Weights of a small GPT-style language model, trained from scratch on English Wikipedia: 15193 steps.
MLP neurons of a small language model. Each row is named by its layer, matrix (down: output weights) and neuron, and shows model dimensions 48-143. Each number is 128 + 32 x the weight over its row's rms, rounded and kept within 0 to 255. Numbers have three digits each. A neuron's up and down rows have the sign that makes its largest values positive.
A block is one neuron, or neurons of one layer that tend to fire together. After each block is what it responds to, as a language model described it from the Wikipedia text at the highest values.

L11.down102:135135201140194085143110129152086145073148100108080079157067132139140104165066130180170128090094069061142142172097135145104096124147130122106085121094131175126119108166080112114091113099123115080078145157153179102109116159110147106187096123145133071154161115174099161176136121137111092132
Responds to: Before upcoming place name. Commas, in, of and downtown right after a town, venue or institution, where a larger place name follows, e.g. Caliente, Nevada; downtown Copenhagen.

L6.down12:115158136129176174177112091120134134134132155138153160151130146106129140153105094036127144078136076086150131176131143106134119143106125103136110126176147151129141179069105100136091092100167156126186120131067149132096110108158110107149107069176102159157139155129139181081161116167079144090
L6.down19:122110130134168122137132161079165128085091127200095076114143167119133120102068130124176142161165106161162085118141111141138118128164181097080091158162085122181150138130108114158150156115164199146180193123058085133152117104155152117130086101128125147163092113187099140186122139155090152093
L6.down119:122121095109142164135129153101052136118106146081149092128195168119120140123163135173137147085146150129096106100077164169129072145085123083111102185087130157130154084125100153162088114127063163127098105137100070140098142128180069122093113099154180137128093071138138119143121137128168147143
L6.down127:086144121166168094102137193144126120049161120170078150145139136089153149081101105119191164146130142161167082142178122115163035190138106103121107129105131111119139091167155133137105125141154135125140180079062092111134112160148126132155108176164190124157132091157159109154150156133151139060
L6.down213:141127173106169129103137164153148124106103128141185169072155169102131191117010102134227171138123100184099171127155136069150114144108130079115125085165167131073179164101086145123101132108077168119116201181122149085122111117080126118109121154090142152109151114132145119098150096107074103112
L6.down303:130063172117139126097100140111142131126130106099017139104120170126156159152140123180138131181149117155218140141107142087136062113142138195114177116166101124106132100102116084142123111125098061101115138102080136156122098124119147144112113140162153158089135202129099107060080162125139163096
L6.down420:138159125126144160118150132123123112094109119141118113146189194090099139077119170174125121113141136159108087133110147109132125103109068122105120099198086090145139160141111148171107099125120091109161159136150114135159077131106142116161157091076103091130127138161102088127148116207191148139
L6.down490:112120120100146130094085178087189141103073101153068124095146168082141138113119094151152151098136137156155127158152138162164124170102158118137075150141126106145138108093100151125065126148105182085163185093091090121122116147136133084103185145128165105115151105138146143135146127120171102123
Responds to: Predicate article in definitions. Fires on the article "a" or "an" right after is, was, became, or an appositive comma, opening a description of what a subject is, e.g. "was a travel writer".

L11.down473:166134089072183109138155159130102139041099115089161111098101127124162132122129135120158097113123130153145190130115095153120123144140084137109146178145121087141132096104165130107098159164165106114121218142127175165119106122056133127135123101116121099080159086111134053154106150132080114163
Responds to: Possessive before relation noun. Possessive words and endings just before a kinship or relationship noun, mostly in biographies and plot summaries, such as his wife, Shankar's sister, older brother.

L10.down17:147121096092130167124085143126189115120113152139059119152195080121124119096113120136198100114087128187158097091075138174072135167109091158164116161089150153087121131155143182145141106129188078138132136096165106090097134144181137055122102119097067119137137154116134194163147113143114150127
L10.down44:113084096199095169116126125065102149062122141165083225170147130142143109156067071142132102142125101120158071073103126139184113144144179151153131127117158116182165136147119157098089087143148137100134150140115159111133150148134111121126133122133106163149136110101160088124124102130113099136
L10.down178:096130100169095145123216117127161171010068120123128122179160162161130165108027091147094086104143183102096146136172151142110109151157127102150143106126125150089100132114112088123096113108131106092158120135130158130077134142122125117074136171117212140198148107136117131150134123089076147064
L10.down204:154139089122128080112177139121118210062054136122109164187144115127130134179095142181127116143131150136116075120134136159102236102095120120129123119143179131115111093103126167150115132147101101016127095101114200131124114154147134111100103133127191214177116096108119138163102115130122139155
L10.down279:105156172121136165156173117146145174065154131113167136095205090172157170204076130179171129112123177158158078084117115120189136133160059145126149143155184116141106137156107080136149141167100167125121102108122160129120157125106130130221110153114150113155099214078095137119164196129118098116
L10.down310:140147163147104149140098091148061135119137184100080141165198186078110171104181181123150092172126163167156123138169146111092078142088164147233145106189189135246124138121095127111093113103142142161098139138152151101103113090128063165109089097101105150142112126115120142149104119179086124115
L10.down353:136123187126092185165129132136170139037101144081110063176170070110131107133143137092171142129107114177113111157189106108154106144149125158164100147172168120124126107107113155113128145094111160081125146097180144148153075176121086124096099131132119134163129139124052151171158079095109137124
L10.down411:061107099151154098181162133149122134128121127076106138069173114147138159145123107100083126094065089130094057165130139150113051101109150157137110104159194114130086128169147128083117085069121108149154124108175109166078084119089155170098119130077055085164107121091119133191143066184129082156
Responds to: Complement-linking function words. Prepositions and infinitive "to" right after words that demand a complement, like attempted to, unable to, in spite of, prevented from.

L10.down20:107107136188152117093169089137117107106134153114152110166118103114117152085115120161164137141176112084109085158133137125136097055136142151126101103065143150144155110073109147126141051135188130136142097173132105106121146191119133154171111164154100152164153129143107212145145139128124086135
L10.down42:149079166107165102118113105164110197091131115137142149137122130127115132121088141211068084113157064121094121195106211099136132104130147100126096101141153149166123175135107109150135147112172147088129130175075132109160158171121157135145122131156134159117146081110105100124085111175110130110
L10.down81:123139090192106146167197126176132118134082140076119095090153139113139154163099083162138090163107174108139140171126050095121085113063142124135130064116132143132158148141164151096144109151121112121089023137138104083149105048083105113112154127116143133108135070100113155032137115078139124089
L10.down116:206088103166152100111100102074084079108147169159083137131106167175175114123091120152107173109136185096188169133111175170158096135181094109075128117124151124144165133141104146182118090160151105120181098093100089074142146191118110136136135116124153117098077096123126184178150137152162100115
L10.down179:168145135103085135130155117119123116082128172082109099122128066131109154139135080134161118090185076096100115109148120171045142208072139188141143139132161118126074092203134127075159189129144149111172110094159104074117138119181132087095095110136105186140172135119125140114142075135130086106
L10.down201:105119154147166139129166128178162164103110105196145113182078132099129135086167138184139086126178146134151091128180040156131080154159118126160124100083089051154195155151094107138091066131165145103093151163095170083124105102118169152090110101152169121111167115144081184144128096133140061134
L10.down283:159128154155059094107136164145079125089140133108166155141148136160109170111164151134121070037107137177167136166124093118103130096100106110161090154188150081141117095110121109088177106109144169138132139078135152104105163127097162178140178159107148128134186112126105140150161170157092132161
L10.down354:134100104139132138111152167152110154085069153141106128105082099130120087176146135096213129092165161187186102147149154162124114110178088129078118149110114123166102148091166119120201148172178112206094143114120150118109083097086173106114166086094145144146166189110051108123158121151152077176
Responds to: Name-continuation separators. Commas, "of", hyphens, colons and slashes right after a place or title name, where another proper name should follow: "New Haven, Connecticut", "University of Paris", "Synonyms: Myrtus".

L6.down41:133142111167159129130140143127148132181137178103137131169136102176111134151176136205120097088160179102111175095183103178091131128121140111138080152193155147131136100119132197155158170129153125176082161121140126118109142126146143144090176137102125155154100122058136207118134141124114161110
L6.down58:149052084098082132137182114136161139167167097107075118116076111142132157104161129147149176151118144080197077123124172150086056119168116129115141142124170118171083199122097127097104104135151107175119183153127196085078164107110147058088137130135186156120121110164133157142101105118145094160
L6.down61:135114158152108183154079111143153156083129127164158122107148197137189141101125195182126116143137102124153138165162119135161125131142125108139103124176092096168153098080152168114105135150112174114133084145111090212104133146124161137046149124105118112142119073134140093190127126132131100186
L6.down203:156130140133145114112129149171145199142219179089134140133108049111142089151146152164131157156095141103091112069130120155169140143120093122135135117171133139144155122130120112114157099107151170127079123159121123123135125105131080182177138193128149139125155109131184159089110102115101123132
L6.down336:125092120114154126115134133077198118136135107158091126147092114130155163155134142178155089113134142117171167104096122162116109121120106147120133148140128121146079130102158103098072094134188147146044138154118138116162119173129187159096130080087169184113146133094123124097156123139137116140
L6.down423:118179100104113116102139140153137114099061103128121083177101088154130102155127071159086149085128150119107148144109140116154129096090113107116135127169143123155209149160144128120119171106105133119105106112120077111124166169168149089106111140124097119159147128096127083149099118115148102154
L6.down435:106165108119146118132168138116137121075142141137108176169108118166162172121132137087132130081149149129096137135160158144118112198127142129148134068128161128106090200149088121153161138145168089111154135129109135182092127133098119156137121176139144057114089127062131135190101182138099173147
L6.down506:136051094133072108102138172163146141127150149095134139169095105157082098184166118078096166095178085128139140168127132124083152103139098125119222144069102142164117122083180122102081159114117160144156133129095182105129193140123130163163143099128184127138193163082140153101150081176121115116
Responds to: Word-final fragments in names. Short final word pieces that complete a multi-token word, mostly foreign names in tables and lists (Gheorg-he, Coll-in, vis-it), plus commas, "he" and === heading markers.

L10.down15:149158151155102193168149145118147142135146146123116070136121163118129143138136120149082075114149199093174131135152111157132138114097110111158121155140071094110157121096132085099159084165085085134161118106106121171115118064133161135049082131095188126112149067141232145120162147079146181107
L10.down40:121148173100117134170187143122080184141127118119168176131151164183157184122130102089114129098142125075097110090096119082197161121093126091147137124162076162114068127139138147094122158132147138095083110108103130198129091179104129169110094135135128161116093144093113097139105175132087122152
L10.down61:113113099115210157160158160072070184121130170125096137095105164090100159124116149115132084069140138130078094132094164176091175133140135141083160153085128096125164108134102139058082162111148133097122072100074150148077119122138153132145187102134081115099100154106113141136137105191142174073
L10.down131:118124096124079153163140109141105106072118125113132133168159131147116139116115090195090141104149123081136113170111136106095096086131093120156134142196192119173105121189111112143153153182090075138113181165130127206090166141116096133114170128084227120110122149141121162105097138129136170118
L10.down438:096082098096154178118090127144139103151105106068196132135155086102106185146133098116134126170107117130144133156123080138151098182143151066137141140164125165101143177131126147116127168127074142079128150104108144114116130170136173133132146000090103129093139114142113149073160113171103130088
L10.down445:116148092146154161126096156115145141149075130117094111143121135171123153164175110192176154136098114124136135021164138147140129099119094111164124171122103160131092091163196169117125075138102105086145103159124142104156146110173180129060175075149089108141121105145174171144072121125216123105
L10.down448:120113150118132141136143162075132139149163143152073056123168202151138120166079101155116094163111157118117131158153130086122090163182122190119148142118132065121146161185117147203101104095110086166104106141118168083115149087095109076136183098168144114145074107116117101117073158128151111128
L10.down506:122099089091096146112117157119119143069130077084187153117115175124089157108108080212089068039136150106120122186128201078087071133085143110155127106131127140155113151135159089146138166102114091152114181150145097182114137083096101114113131156133152158149151157139114131104128140175142172107
Responds to: Mid-word fragments, possessive s. Middle subword pieces inside proper names and compounds, such as Bro-o-ks, Br-and-on, Bro-ad-way, Mon-ten-egro, and the s after an apostrophe in possessives.

L6.down75:155157133144109088161128124148147090000115113120188130166149131108134125125129162106161151159141134147139118111164163137139123151172131118169134125066117091114117099100103092157106136122126136108136137056182133106138133151100129109139076157147122103125147127121115102114094120125053154104
L6.down124:152155147140157080156109142088137103136129162074155089154197116145148123163107160109107131082133176085106171140106076160150168135127139195067173115117121070109121172148123114144184113093074121099105130141122058128154127113098135131163094167137157108067119127116104137150102153051084128098
L6.down158:091129163144082124190149125147083135101068141138139077165138152069106080108111130101123108146121105176189133143089155108102131075137123115083063148044123208193144093102095177150146081128085099182085081126112125150179151141157215144174140158097134085070150150172122081162134190168105147088
L6.down240:132130147089100111123143165166127133097162151175134155100139137208100100069108109117128141111119109137018156089114133137143158159126097125084108123117101126151111189127144133111138153143100108148094128193090164125115179162099138145220119124123035167173090059137121141110107135151161078164
L6.down257:072155120101097139099096104080088127125093108126118151129118142125107108059084147191117118187122122171133129123125113079140137106170149055099064096111128126102097133139112091122190115172170203118165086165131076144126171098098166157124104143130156119138138125155103183152086118146055129116
L6.down381:088167131092114130110077142169166150132186086148120113120168113105116152048103204176118115152090135152140094107131166143182114085179095131110145076090121107128085149127092114144104135150115161084188116121167146161112147137076089119152120140165177158175090155125165158141082141121115131120
L6.down417:122170198161159087124122159164138108036120115165122131141138121104164074156096108096139107150131118151123180106146149120180176147206143082092096104127123155151109130144094127181105125128129147120146118077168095141144084072143142122118120122164113089110139157126171139107148136067139172127
L6.down419:146107148098148116147149124121145171096112148168123102154191164142089093066116113082166130107123162151115131141124169167170130146154074097152108145146095108105139130080129162126172154129148128165148150193147132145124139147161129134180122163170177182062094148110118129059116116122070153159
Responds to: Mid-clause auxiliaries and modifiers. Auxiliaries, negations, limiting adverbs and -ly endings placed right before a verb or phrase, e.g. had only, has not, more than, but.

L11.down301:131136191126089061134190167110130158097086059118091124123107086161147127114106149115104078107127226148112070149158140156126122097180113166111121109120140107142120127182143157184144147114109131077159092094151178132129110164086169105078103171131166183138159071109095072109112135086140115123
Responds to: Infinitive "to" before verb. The word "to" (sometimes a bare pronoun) introducing an infinitive or complement after verbs like asked, helped, refused, as in asked her to marry, helped them win.